config.yaml
rope_theta: 10000.0
learning_rate: 0.00733
dataset: "wikipedia_en"
MLP neurons of a small language model. Each row is named by its layer, matrix (gate and up: input weights; down: output weights) and neuron, and shows model dimensions 16-143. Each number is 500 + 50 x the weight over its row's rms, rounded and kept within 0 to 999. Numbers have three digits each. A neuron's up and down rows have the sign that makes its largest values positive.
After each neuron's rows, "fires after" lists the tokens most often just before its 100 highest values on Wikipedia text that the model never trained on.

L2.gate304:561520536541485473553489447425523457425484496497456500442420466525526541495518536522491528394598506457518463583471443493507494564440506531549497498449543452508635511457544424411455561609451585522510436490638478564466509379494476456509476510534490565574432502441399445511492452448600475557496501539484504485431458515529538529547501468462535574464433544534463535499487516474535500509453
L2.up304:468355548491500546429489578461444572477594473567451506458427493431453578566434459520519529473459460522502541572444550465544510413577447502509459453472531489555482493492520376520409503514449496528456510537491503507532575547544360526583478436641495502534475516564539527472479585467547499452543559499512397526525530460550542551433603502436544554520504500495509453545485479577554538595434
L2.down304:586474527544521491475537479525423474520548438527444521509479543485437539502546471501491563513476503504522480477486497443515557531542513583456464524536579502565419498490519418462538576431520564455514424570559471467475557531522502541554504457494521505508585456497438515365516510426542627489486516529493505487516430490551517436543543478564544485458548538484413496364499419530635560545508
fires after: "ri", "g", "amp", "ack", "or", "oc"

L3.gate464:449457471495523419487445508544453555505477572453570567559620456521578576447438459414520500501533561493609377515532543442447413513527432522487571441555440458396452458492438487465547506584457477593403493457495442451611566528496500543530443574520556562459567584511488609443500451508502479537504520520517451510453517521537444553480498463559381520572452485503589440525397519429430455443534
L3.up464:571582429414415492515582498475520469583469484466518589461427570504606448498568415432448514572386575548446470573489496481497501495440483522425467550487506466509392435540557554468555477516450521578540550484486416455521439542510560401643490583456549487540541545471498487396431515471566474590524512534533435497543459463520439507496483501440522497468474488426506447553514524581502537519435
L3.down464:491511489565518440512458508487545527578459578550467397587446500402439545553541489499521445548564515509472451511546519420459543482426529446495506460523607527559459541410468508496508542556605592605562491479495508442546497431402539544491480599562568511501500518554414479494471460609505541562519562468475522451458515543575440470527525525484515502470431454511415549483439560572573540522508
fires after: "ur", "b", "t", "th", "B", "an"

L5.gate178:498498478499474409455515573496466484477530455509465481473506514497516586507507500503545502532500503497560509473551552530583566524504621514457512575580325409499492517468525479507531421493516584503402530598440586471497441540558434451573498562467496481528530518522461422493519523425391552558448497486510552514466580510469518434389497570484473468497436504390406505512499449405459538571511
L5.up178:524416449495506410406503566474528464517475484493512477528573563511535453455571523507433428588503440523479539452424507496523488359497497467459570483545459507536537519497478516475461533456459476454538523468456460594421466475562600555519481518597528484515472377597519435506481435646495547530520505505516527497395417589442564476516487579493490539491411562391558540517447543504616521473446
L5.down178:524473526585530449511521622468458580544472466490445621432459546457557472492460514511491493564571511510491539513537408501543498551430435472502439421525476477525515533520451544499491503510553466535476597587510489505472413521576544483449470542535564476548469514441457511459563488518464536603526459469459440495431454481444565549617500473460524519476542598430522518573498448468529451463449
fires after: " re", " ", "\n", " was"

L5.gate168:535518567541450502606573503421522546440562371423538509466500567478531484411540527559523573532465491573518511477447517462503490597495457516546524448567386458469429474445525533426468508580573469535441444477499510453500456516478566558597487500459544545442496472493436454428611492517454521547448459465481453569552524447427478535448470564540393462486505431475521470448441435391526550523371
L5.up168:485520483515566519528539514467455523502492545488495465451487470478436491494483499487376499489518482497523489419468463453435493571535509508571484545422555446503465493507530375379524460462531524589544510625523438490507553449568573519541462492470429465536502432561608496432578405548495549504576430475591490555450496547513492560488562403604534492514495494552452522540433520384514415441543
L5.down168:491452501593562426501373458535434534401517563481439457539502504472481492532473533529448458541470495474450526487455469536517554443582532487468555473500548491518449500485594492392552508552582567476514503562571404525530444512586560501478434484561530529526577478576573445462445436466491451529514500503485497552380473507434472494605484551524567556375498503521552505481436540475558534412511
fires after: "i", " B", "d", " Je", "ha", " Ba"

L3.gate34:529586524601534485434505489507471559514508508560461484485461448390478455500452465552486533491457402520589546495485552530505544508528512498606543482450549451449459546590511485483566550508586466558606466506529465495458456428516518503520572429473518538547447510561533619525551547600444483457431521532489512519619469478536539464494599507517470551482458449521440459487483481501497493493565
L3.up34:483500491630532464495483574515472550452538515362498519469564486501497508523477596429430478515591491487525525519461580477483491432484584517551568433537434603529552493404527510521408484460445477481507587472432485389463424532499442575569516490436519460521579532574582520555517392456479478586494484554482406483533549481524543467454455491446527457501475454457555469475493498459515526571507
L3.down34:440532544507491536472436479566596538550448477421498425424551552530560532489489504457516507538596584560396491514534600527473497466536590504552501587460493523389473549467521514515452540469547564595438540493437533470494557497542485477452373467545391451489586492468525458514461524459584507469509540429473506516459494483455479575495516503609530421453516495572563565499501425491504492527549
fires after: " St", " st", " C", " Ch", "st"

L2.gate81:477573479514533501468515508426543587465596534486575495507514416463480448486509550519446484574558493452591567459414517503494449630498472432522428541506539434510448529488484561519474458496503495468523559363506537415465517518510503476586530486464516517422470552524458505451548539495606454473522435461472598506556428567576522500483518474513420492443531527443481483487558537489387552532349
L2.up81:490458520516468482412521486556514558478592567525518493491463413477434503493447492496478509601570514492561509489479474471540443500442474534549580557480512425474458514518595597504502563528522427410455433399569489492464578545514430495535401526454497424468500495505552524506528528484473677503572495494592542427576502509569444490507483432472514394528555411517501555550483531535550403484525
L2.down81:450545511565413499442519488445482434458443460385495563668469469497579472492505452480554529490501437528504485443481517546546506539497497454448474452512468577481512477528447508437472345583550535426516473531501473511441429554539534484623549497516495559520573467449540485479438532469446507564460509441490463458438592617470509498426527531503497547507431474516512541479580533642478489487478
fires after: "re", "d", "ro"

L2.gate306:542518458500465486536419582537515456542464472482361560459478530455520489489495567564534583536444408464445477515497507496501530542581518501542476574469521551499589475560580423482482464509518515546515555556516493443428624516525553403471394557495448521469407516471540419532502577487468438540501469578584647454493512565484518497569486448450502448392507538585544514500496442379554480547516
L2.up306:505522472458404494450498453396509525524473436532454543519438489461474466491454539510538489434576437531505527566546509390434560555532564514460476527540599579476508538564544402558514435424532391598570448516496503424491525576458467501539459474492513527533462606489644566516561462479560497517463505553442527425510499589473514406528443507513514414511578539649495511523501495538455489542427
L2.down306:444442514571425476414534444485544541569557447415495481496497532537562467461489534484404574463552533498488462492522476495465526493474543545528503455415601451574542435584389563495479580541452484394488505403491537512424492488463398550447542458604438531487605535523483487537460445508499446511522518469421429525462536612483559439481544445573460475465520415366464549469565503551465484498522
fires after: "ci", "ic", "ur", "tic", " Art", "udi"

L2.gate95:524432471454558435469428486503476431528447458530460565527489518458491520489554436394490592596409417487549540500450574552536539481572515378480516397468617479497536469468409514534497526504426536495514498514587527498545489502463368414584495468466495494533405501496581492514537482439493487435528512523536527531467513546467538564540474508433557438377528569486449457498474478405530432558465
L2.up95:565401541389547519429491575462542494514433429599406439575441465534505452462574514442551535480464574512518504565489620558503521474513446419441567534449559492528559520509461548501517510530439573478526457592553510453491565529436497472551528495492422413456490582520647508536501503546501506527501364553559452558566496541456478523565496574452523508447580511523542478486466588541407505577507
L2.down95:601456484426486522376528518508518614496388456478434583545429536471456485528535530423461560529554588480524381492534431592536672577507451462465539517476573482441546492453512526534515491525407475474617432551497497462507498562488539529458467482487435559500476500507595496494474519491520492466504482496503556528471545500569435460567466485550522538567499466508523492513476509443403558557503
fires after: "ur", "ci", "cent", " part", "bor"

L3.gate490:466526410504529502471439460513493461505515583551521554445463554534514633459470539522443503509412471512442534501467497564489526538587458465495466441440488552460584525527513504510588407513436495471533591583454487598498551457553438542495581465494531527512506439552478584556528522515547475477418463525531531483489475516472559618487433503542527415445570484553449623586540526434468514547508
L3.up490:378461469575510476457536551474532581523521425551435568514496435492419577468470631545508490455526516552509519513493492568489467577564583539541509439455461487523462544440577540600377405528503486543531512534577514584515525472502423496476478579503456451520434461552454490541579610443478540518521402400507516397519533463499482443504532491569490536497514466535401511570582421417516441441460
L3.down490:488505539448461582494534452542488585516549459528592417588467564500524529577513460491472575519538515530502431514482439401543458499431533565466480533485617615477430491483568564448450514539647525510483548417421438473470501457579551492522401601563424528493526553495542474513503486550424494549510514469509480492458523467444489471477478394464468499545558545521610426539551585574564543470558
fires after: "c", " Bri", " ch", "ri", "st", " do"

L2.gate172:463524420396458484586485583544493475568494458499488498531451472481450517464448501442553472513491423504561496577487529556507499488633426524441518515461525543504545460561535511442532507463456442541466541463488414565469513405514501535562526502473535537523522451555417480475455519340448454495507424537535535508514483473465587394553493513546547515498617467445476565463465449540548492477516
L2.up172:414427498556516485550610542526523483457406455508492462460539500405482495489455456505426478486527454477391459535530630580456463517560519426466477512488526526500593531619480533561465563512510508500464543431446512478457434422516507374458493544434487475573600456436553439441547550478473477546588592497554463472503493503525586476547496516483590507547441500500521445451482479505411596492555
L2.down172:414508522523357517428445550510565513517449494479430481505468439476528471526458517549564482444513561461494476489499493541536587535421468581447501592475552529433521500506415484506543478604470507590393562434469409530457514533494541465478563433360449430555454534443524517479506496481488573564590487506522475419487409466507547539508481552524544470500440430481493536428540568501433498586443
fires after: " the", " (", " The", " In", " A", "in"

L2.gate296:515513487490471560504406565534465458499494446578517458578478467538546597553524543465648484429416533470485534521517527481446553469484450584516546469500457520560495474563540544501595442505565540598469437426480582449497463460549504561603395483462501507463410461556507458561424514505587539463486541453500506479420446431572478561469548497529542525528487494490507463485536643534509416494474
L2.up296:597473482531423423529539504508463432579468511477511470456443471474538534487556423519517484508427613447491562478553538485539476489456500483453495526403462398523493482502465496514527554547556484477508546441455561447520497504528447458565499445599525534448494424447482401522402459483530528535553376497558439436492440535414527444593503582478463479523443501514483524610484441481510468538509
L2.down296:515499471517499506464538677540521529494532532508451502410455437516495452477595476501561456539569545482575549458567557481530439486460484438598558558436473525497480483550530509496458481526528537526477582462386499433446453476528496548427432495377449483494511503500619475471507506444490539547432484536444479578354524508563506570571429517497461455480539441476541541470514463436514433462475
fires after: " f", " re", " ", " co"

L9.gate411:479460542533433525525488470511587511522479559529596463483470552439494548476478592548536463513493489512470428519503521497437580492506403436404354514520572500592475505395420484518433509600461503505513531508507466599484558540530525523508479476431553525519500520514503481489469475539558607620499437537485460542501457502474398429504526595512541480459456460523430526387397582514525525487424
L9.up411:518445518556530523536592524496481531486525480502488464528472485423509469505492472529484499452445504592502573458467485524516524514467546476499482472484519457478536497530520536458500595566484527471551535502421431441512455495472405493580446461448567484497573570538476569533533458403406559375530403571579530579575506401578574497468511483465553557430568494490472585482482569513482465587536
L9.down411:582507512496441572413443483500498550484426537461496646456539587460442523533448403582530509552498531597503511437599528481422484561446453406440542561424383506561492453516518468500451484400480506509507549511583487432541516498568508503587532534530428463530487479466582512433542495444543498402479564512565569436519551566480463528516503467524421480478528617437483565461513455495483531569489
fires after: " ", " in", ".", " and", " that"

L2.gate168:571570400514599483518494488595473500497370434481537540523500488513518612500527494527523471505465498532552414442450473546476409506548507595543564480558439493407455503459505553373414553499496439525534521494441428455450542512578522538560546552575513468556460529518564529431543444534461525587459496549470593409495570436464530455485436479529520463453531484476537465600529427410499465520505
L2.up168:492550456418542525486536523523527643577595587488469480491499528481515487507538569451550462539484438526580574414470563567442491534583594504516452551456517439497507605505469438421527499534486508547536471442607526452515416563477520484543468515483499433461502532471527460619514488622514551533483538478569443464509462571644456444510428575518461433474529436518514451465529480540488402535446
L2.down168:498504503525500498572437538537467476391405415529565529468594553383482521504486510580519549524581497488508436493495414548522539527440585475470548463441450531404474442583593551505527567474463497517502545480456570667517486460569525493510503513515431545445527482452500498456552506484453468520438505524590522552536499447440547463451416493545496530447559563469480497492393597569547521485480
fires after: "mu", "ve", " di", "d", " Je"

L2.gate362:577407394497478484478515537522534471509517537504462493540577480528511548571536497517617530457437485551475454458489529475460588561541488575547566574512434533480442486432540425452458531511456425506486554547390505551535499423489450502542499478488503526464443526524518505554561398570453409480477535555582498470459501584496445541528646458458436481502569559580559436424453480527470504470561
L2.up362:569486456525555542515481528474506524415555521452449549506547432438574517460542435504669503456545453510464493444386375502526555457552574425518485490498411460428428537486516454490474595459484490445620508468564517440504569343535494448393533432512472439485504385460496475555521494546496524455533479614532438472528575469489465503521536482534513474524576547507444550539560484544551481530568
L2.down362:493541500578507541465569437548422502562521515557608479452524384525473432470481511546548471470585547535496420502425437604465497454576547487493476460530527558502521482520476449532409432506539428494533419482478473459411485455555469442529506548535458483441533431547519457539479551497624480550460558548440517402494498577494526532496534491510522612487507501535602441510518527488532470458469
fires after: "\n", "one", " Lo", ")", " De", " lo"

L5.gate70:453502483542538417504420567424598522539482511654455588477478594502421522446524442530413496508473514440562425480528479438460528437524520532493535505432473497516507416510546461499526567482450529512437402445445437509623548536436449576526536429452451507537456489549499498477490551435490523498542439448516472475548406495468527576472386617513492564472518475560586623510512478455498590467541
L5.up70:427531480547522492501427555572480465484456530548540527375479454519471608422463496412411507436478499472612526419474516635402459494525609558487452462401480470483542509490536550524480478464548476483533565455566518565476490460512496511445563513513509572617404533345443458479524531552449529444439441496401498483632461508517502532530439503531535475443573542537460597533477458417496545526540
L5.down70:494509538513507478496591525509474506531538556430488462465458406510475573539454565564547581477381499458579517459383474556476538519495552514532449483461556530439435497403517458567489497537544520533478516464401573507437448518505488545490354476528553566461547480498498449527520475556485499487459488501424505542575570548425487594482505413464487498466556467606345517497545506570558418548489
fires after: "\n", "la", " p", " Po", "==", " P"

L2.gate246:534456435446487535483377483621531532376404494498499423491507481479533465457467477528530541451458466478497553490555594607510483560505452528460492478478395540559511503499421494589522517549484529485526496515450505499457613547493545464537469516552561457495443460511567379500469516517510543470483474537535571467483469497423572497525558438468474539520484528492431536415486491484498616456513
L2.up246:388484560528531501551486448558513550627441479523506644555499506530494515431454592464491570528612526486563531486468487476482507533498458494453468519562541488430373448464513465435562493487477585498580482412459528444442461513417579526562526440379515468466483540529493514578472500484520442523418499458513452482431523594494503468444488515388397547472417385470482507539418551435439513530481
L2.down246:499372461513458522494424409546512553524549419571527478530472453602453505525481492509488551473468470480600447553458463614571479609475507572506528468488426483553415521477550577574492590432458600577500480533575504505432483536523499556467523588527483561538491525503520500512576381615592476450485543466537509578448426472392552464544474399422480500440497615440520472485471537518532479565470
fires after: " qu", " di", " part", " ch", " cl", "d"

L3.gate43:490541576462537429325452538593462517482606435557512421513547535550529518455512475562600389557506520429455524491501510487560456499468507472443585500548475548494522515443399404383557433599498489496536517537502498547536501533625473487473524466472395508511474539488563484509545491532436418605558386574465523512454507480494577571500541535491562549590585508496411535436447492483534415487465
L3.up43:523538537604476518530464544513484575464440469490398458426483522539565472457449512505584426461511536441437471512476495450516492446520520507552473488445435493555459527617500476486476516525487464435475478471548434585488421550483500516526353492563520476603494443448499486483464467576507507624515497581584527568443525528452517447486460582440515526495412433528488476524571532464562456403491
L3.down43:550530516466452491530379465460444549543637454459491442535502543584517409514464474475488475419567510472499482473547562452551457450553459518469474534383570575498483506557366548511463463551526461525461462500478471615501596509363510490471474504598531411376546508567559450517637508494465531441527510476497443555490520561541529520524425428508489515530556504521611503440480484424532516401500
fires after: " the", " The", "ur", " And", " f"

L2.gate60:512482522620494519434542566530532572528509443419581518409553524458600587503480546445574471482540430528501516483498431458551602543485492464526493487499420457576458459525507476438460528560555463490538432504465495492574497453488481428518440478547511420488520459531452483481469541545489561444491550534413547566539478458512489532493495483543505519534467477447429449467339496474498471452572
L2.up60:538593511494369526456565539513544572557562469500448455405469432506580442448537487523504434538610546482495507517481485446526506562525456567570436474515528543527386532587534490510502523559439533449543470529513441464522525457469399531490549474535413476479481444387492447514465579384539543500435492484492584434534429515544500578479379418466506485466506487522436550546434478555458498548475
L2.down60:617449510485520515452536406546458539446552440584468532478478386541493500552581507553535508484466495564456484487543446459616550593566384526560511439498545519545556461610643520531486453452486599496516561473535575372529492531471503543485531538484482528490421554521522439575533576451500566448482502460531490529500528502565467463541445585562453501518450484523438582489475531519508548575466
fires after: "n", "e", "or", "s", "al", "ent"

L3.gate130:396488448522478467536491517547581555472548537490560614503489483444525509483414509545447544585551493500482479527458440471561437536509478577516380451504519525500511467455614428476475488435565446601437458494459426368510445494416509590549545528498601477487475513577512443426355535539529571414390499513454437555502543459468497544578495517474517440555605570520569438460550565549501434453487
L3.up130:565526473455496616504436552521540485459523453513393586633520571537463488515528422550595476577544559583506510424492513455527532497567493535576448462421577489552528548509509442519500504430520462500486521510581552440506493563453605538513487439545467519429396403475493417482531542426393604481540631460475438524481511502454435587421428526495506468459524464502518448570465500453425440474552
L3.down130:508534557482520448537453456555400499515457440484393518526468474530493462403532505524512417418567471568431440503495387530504504571583522370586563464511511540455483425506477515485469485513491447569587424477516490623569527583447533526516546478552505463522428493527513432498560574482439557584464422497547533475457501538511599520570540460462467431441501376528548475475489461471482584527584
fires after: " ma", "se", "a", " Ma", "n", "im"

L6.gate180:512505467504493419485511533492437393507472409565453557551460470483537543537496506500598426531467546493586583471457497452565507545548515521487455500485587543591426513465401457485478441516484501520524478529433479518510542486416557466569537468506541591545667519480436470434419495567456618440497482468482478519512485465478469497517520476555575527491451508530567515527425606472458466479476
L6.up180:478532477409446535471479444542454486562469434436485437496509604477542546496620519487465470428464471582505587526504661531515410450476454503531510446536511604472481505558460487464398503533429418474507588516503561494534439497517519496540589580491502554428481525428588479538515517444471486526472508487545446559572479520418483470480426494439460523484489483455539486528552474561530491487585
L6.down180:520487518482463584581466462438508584523520444527441516506596508505503570473507505428451514568570522523469580489410549455520501540497453549458537387588488444554522529511496530579470564455499419454419496505563593463439490483650607547559512460566521440393427511442550486488462498431545485556471513565523568554487476577542514475536515518442503575474413464455529620500526552534551471480489
fires after: "\n", ".", "ol"

L5.gate289:425631529559472490436495544504543512594515460436486535507427519506520496492540402425525408510474551517500507385475584446529542434478438576468509483517523487527537571454524537467480593564610501506474481534521484532478477555544529546537468597510521539502464558605513594567529489454453454463550380499543512498517532561486443552654561545429547447445381477532495523407420442425596464552460
L5.up289:506500606514478489431535550508554533542554518553482481519502538619487476584496510466514567479410446585566450415480502462459500408472420463477495454567494466522524533517481492562531485552533441550537520480447584359483481471523531549552475504490525500500537457422499582493537502447454504587454443437427536521438442595354475495530548482494497542533542559577424517536555602514555533460455
L5.down289:553535539568581446488524551538432483533481456440415482462526449489561431580591450495551531476519540465451553469538510414490470510530415467563590432548443450592534559525461484584452579521535448572479506481491596572520454521510488552506576503492560445482386477511485576478528488527565511508542534509518535482605480547531531383470505421479494471565490540480507471492493386393475474538495
fires after: " B", " f", " b", " F", "B", "er"

L2.gate141:509502483428405538567442543556436402468542506496476511412595569514565490490512532471442429569534420412449552467485523520545509448472434423457478467542442556463435475558457492512478433333515445526497504541537530511539444407464575522513486515541477479547511580460475455502475491519495565462450487548579484496502518455427468468575547495516577467472529496500544524525549551477510431540574
L2.up141:506549505556494491446560476566510358484540616498510422566554559512488465550509493514472407505460469417391485423477504467438542533471415566572538399599488591521510483553533467487491517452496488435473557508524472531570545523479482550485623532481568477535443524510432468456457460552527554523568460476554491475481537547473434450445527475472571497498424479451416544480535487488572497509626
L2.down141:488538495560432446528504569476473452507452409506408523485524510502484491617486494495499496570483515511397450543501524474552564502527477481546382488448520546501486545526497514487469506415452469546601414504621525533454563443532467494511591518435530463483432535458476521476477540504498560539502467555466436483353462410606343422495486473457585508444538436541499490528491480470455525459514
fires after: ".", "\n", " (", ",", ")."

L3.gate28:482528402442482509538534576430484456537592529441582509583501544539525431455483546439543546549565591588461471554529522573495442418450511591464510597453446529559428433530581469477489435518475493552482513477625483450437451508467455556474438488485423524494446496493433482502447506442538546542441407512531445530465533542462510574473436582384528573468433485506493440469565529468625551536553
L3.up28:517471497488555439513391559512515575478428530506453593513510491473479540574490599382491593445460430523511439454495446503491477417495510530521563487552567578422517427479473592511579530416527540448558561494458495543573517536499452510576495489550535513426441505474416524556471492478512445478454419455487515507486560522562487549511463555494561510498563489502469420569503546568548479524442
L3.down28:601486598440601425505462550528520539501393466485452571517521537486560549537502610543532505468441488466514538549403504519491533456605532502520574504492508442445499487524562580455640480475544496415587504477450509559483476495534617500582495457553490516501535499422545433542465520465456404561491438519548504529385497512516509482525501441508604484457501514564496486535541483530464501513415
fires after: " p", " P", "ce", " O", " be", "o"

L3.gate138:448539516575516576570507626468540505494540526473419470552518523528513425428569474510487476441577507525594431500445565576461491393483398500453536476475513432470469588500484550547572537554448479526476550498433484495515435482488480499469508484566457522467473478509500538508474451487452434545506403530423497494541486454587488514469536469509459536439462533469411493479477471475524517456597
L3.up138:402504493486509470490632527501466452432508530580462492534485506469536424508441522482519416479538600478570453485445516544524530507475439515479512479498443497513558506518452470498522474553460526475491516560532549517496526411564541515493578499520468554426571349469497509488429538464488438559586474463526594584463492481456551544478520411482544487548533599419455506518573506408500561547561
L3.down138:529502463466545466426535530378436509366458484512527479442468469490514567628432583481485531482429505586462521464513371463534476536570545564580420439508403508399457455350483531597545507403431483510486548480499515499505485468542458429529487478454489465577478488465432450509513528403466528535495520412489552429510522507435542395519453589548571460492485445510503472525534485416529504563448
fires after: "re", " mi", " Mi", "-", "di", " Com"

L3.gate350:464557456559473493504533524477524480518557480452598415474490570520493437453569512478576545459472408480515549478547431483458603539461453512506479528503523406555451493489536607554532509505528491504544541522544518466483471493475423639529559444446498589469461466571397511491468460526498528652556523485491469475564534394468643508498489468537441561559437442470408462513383471384589471458525
L3.up350:477425527567428551505484470350484608471504508562532497484584499522494503504533514591512471429540493541491581523477454579433481418483465572535513439506539502446534508451533553633423486493404509503509549427457471540458458479439472429553464462589406555499569458433458551499568557523474521453528484559547531479529501543478448611473527467515528403515572482496466503479493528575614532477520
L3.down350:470600436511549507468473298514577548507520574530497467395525604430527460420569484467429474486431540460459453452494493484462422442556531448515482458569368493465510445457493511482507486460465518541525470437489468520476509467479471436555562481497580358531532516512568461497423502449515476452455561545496435547456470528550530520495466526456386494557470538469459536474474528434517537580538
fires after: " Col", "il", "ra", " St", " mo", "st"

L3.gate19:415533574504452458519474493468615480467509537538499399461403595488493455517559499495442553468393523555491570514472496517465414438461483550497461537503580496513588576532495429448415545410485534543472556423510505480514561466480371514537482459550514518523502485569570428510517452599470475579471552505469445527438528473486491527503456502561519458497401517540522424564506512505515478535513
L3.up19:504506542567449467410533578556397425598475486416550541483463468522507557457447605574518461453484543505554448579415553497496528422529421466462522393442547453526552495528526502520572451462569560449395509423506481551549476550467485608488488558645636535477458435511455534491408473456542492470477502527459465488530605525531535498547521530503529428406524507478545470447530602456506488594587
L3.down19:464474555584461504474418475504524549529470509545502442535512538510590557383492525488384543546630542486476470551499567490407510556503534532597446442422469519537393527570521429457567491578544463520497492367529572567481556507575590483500563520582538508484548552493511462524556541529521489599529553468503480413384444532490605543561618528428562469477433434504539538518516549531528533567536
fires after: "or", "ir", "b", "se", " per"

L6.gate133:513578434569481505539485539553535415520443464556533504510453505479457570458549489449507494450507448443561524599501506525465474615513623495565476514564442522546507509514555524544455577527351596483454557531437509478462553538521419442504422507439404513484462573534495555541528531511449482459461487597569476502470410460588519493485432448444469526509533542501464539494553503559368492562480
L6.up133:515426519549564543491501529504430469461503573494549512507554535420472426487541492411435601587439472406519443544495472444531410465532475543532429489490417546435498407466432504476500449540478482471463503510438479547555473570475519447386503482539506412488566463459486528495416403509500519551490487492555452420377497458493579483410512484526573606517439584427515495530492472469490492529486
L6.down133:528493550523487492437478461530467462483572491583458515516585589556570485421513477502490465492480494437512425435598494539507534521553434547440493489535540590539454483440466499478454538405586439564547475412474474514499528547568554459579476605574540496482546469474474504537399527424564550523436575461485520482539567446485472504467579622444595497447528487502503564575568567499534558532474
fires after: "c", "g", "mp", "cc", "oc", "cu"

L3.gate179:481449455487504417451579493528564441524573464551577522440551565505512533479507479526510546420554457539556485601518550481462550399529408487514505467536547483533410480405470467438540596529444446463536414576519499357576510449598560452556472478526572479575425543511487400681521570511397523451562509471475467529468435542376503501487524518459402467549564598503535484506513497516508501519451
L3.up179:533446559504488490502514452596509486460460462465562557412437528465461567453526431374437553545494459517439499571467548483472507501464544437396485462454540410469512534517445459490479436538422503403573455502531528371419540489470512536529565482503483412533410482600538465439360512616484428534540462445502421482413534532519499494516503550468451493477531525486516560559540581432458532538427
L3.down179:560565569432513508502366513483571451467468585487463449417445416468370452555455472528584496477454467520409598402487518426505512496499623455550510528438617573475534517481532420506566537510483429565443472397504514486431527518411391529463508515528457473410535507477517568453429535499540607452461483468450590536517469494522551496477461560594547465496487440475537483558479562504462471512486
fires after: "ur", " B", "B", " lo", "lo", " Li"

L6.gate115:521555501493479415381566573552543577438406529466526617461473490466483508498498546554449530384432570477505547511527455458532495536541398477415524551509493469448559419383441568514479472526493514461473598546477423503516468518455456535507537568492497513481513487561517488487494559569516565478522509514510564556564499434492581508508500490546484402589446418532533429453483544460507405449610
L6.up115:505416505506522565493414514533520479549555475570515455588493490494503457486490445502391471461534513569432484417477520558450508530527439437533469553461454533497486516568491440490497591535514498516470486462532586543554472514513497440467570452509506488494510534420452492422466508402415526391509482458450553426436607493413441448513515518445501505455512566482574466510383507518413587576446
L6.down115:572482523453555516573390491415541482442552385599451494504521534503575470473441489488419473490561509472465455501508481457506473553487468498463546498449632518543512421548411460519502509485521636463465432476596527494548417509436478462511519512386533561503536482456548444562501441532388484433524538408505436532403529466485489476472413380534509491535466531537517589494540467480399459447401
fires after: " of", "al", "har", "e", "il", " Minister"

L2.gate361:479520605455467485476504448499515464573557548498540558495530433561476497588546440562579519637465457603428483462495529530623443447610496502516500569532507425435540616472500543525496513537588507507556566534557501522485377474524571476451462493545456493501496501527517474558469429463463531506575470458410477494450435472467512480539516437495544569493420516496478440560492520440503409508528
L2.up361:537498462485490557462571494402574533529522465512579455434527471440526522468493553462526510479490503510566481623532477500523523446470407486443501504488539527530494483519486520621451522510531492408415504550539536406508568459546488499497368535579586455433458441517503440513437439509463519491493525481514514438498519570417606605515449448430518437603443438494544424471473611442528601405474
L2.down361:379441474419432539538494539520601511554477453422453455512429557470476576511383492516516535565507473507576523500470544447395489513507469419505591486627447475463552485588519577566456444454540560392474496534533497594426483459452548501532519526518456442427520469468512377484503482488525547496501475511523499446529451445484465539501504541518508528586539519406465478474455524457536458517510
fires after: "s", " Re", " all", " b", "ve", " B"

L2.gate447:554480423538564560456466534508470423486527395543481443445555562514404524460418617435559498441490558456463539492519544463552505566483535511524540455524484480561510470483459544451501502541512514518420544493449536558414565479460493515542528577515457534532466564437533625460521583531437481585429524508536522519559401551582563471448507514601503494563534496530497487501429489529572498492523
L2.up447:554382573454581524457545503473505459553503444526517461450558514501489509443533457474571499440512511443468587494486512506538448427436530494524492512396540485445502563519502456502488468515566593544481513450541474507616589486551434410518524551566499549494419385549518460427436367543515547528514414449519482547492510554425595430509439554580453525543434534574551494429490573485537500510516
L2.down447:501455479464471550419555554508513435472575452588526541459504456427547524534537605417613486508451499616463477564551435498561525448446542511518433423470549510485565543502466547475479559491502474472470490451495465476544457470520544570478510509478496419525447517529544568461520521500568458476547531512453451488606369460591472526429490582468520404506629466468562420475478623430584493546536
fires after: " ", " F"

L3.gate212:567522497496469508482545508551478520506475582567546482382575492509458518492546475479504515609404526473512445495498538418461394572497457504420457493511517556530499524565385483522465458493457461440543562481577510553515433530464539497563512459519591507561475369489484455502460530422515451536511522513494440534523566457489498585489507405528518545615604498410591451475601530489527524454571
L3.up212:575527430459513508534535523470599547519424614487559520503410474397480473449529560406470443443567519484498467457572564566359496484474528443521517561509431483481520510552494471471507456424444450517462476442532513471440502517434477472514529432518505530500550444508544589497467540545391524473503501594569548476489510471520539518439561498513488454542500474566509465473447580442517492437580
L3.down212:540534618479485478466460493456354474496541490449513538514509482543533457497461517509616516502573496453486504526431459545411565590446316507488517465436558586467495529469407487582523447490499439517488550489441534506494441423511561518487526518507476473477469487490539519470548631459556528561541483483461510405481495482519469500466439484543420483502515456506481524462542418520495467413496
fires after: " su", " the", " The", " do", " S", "ur"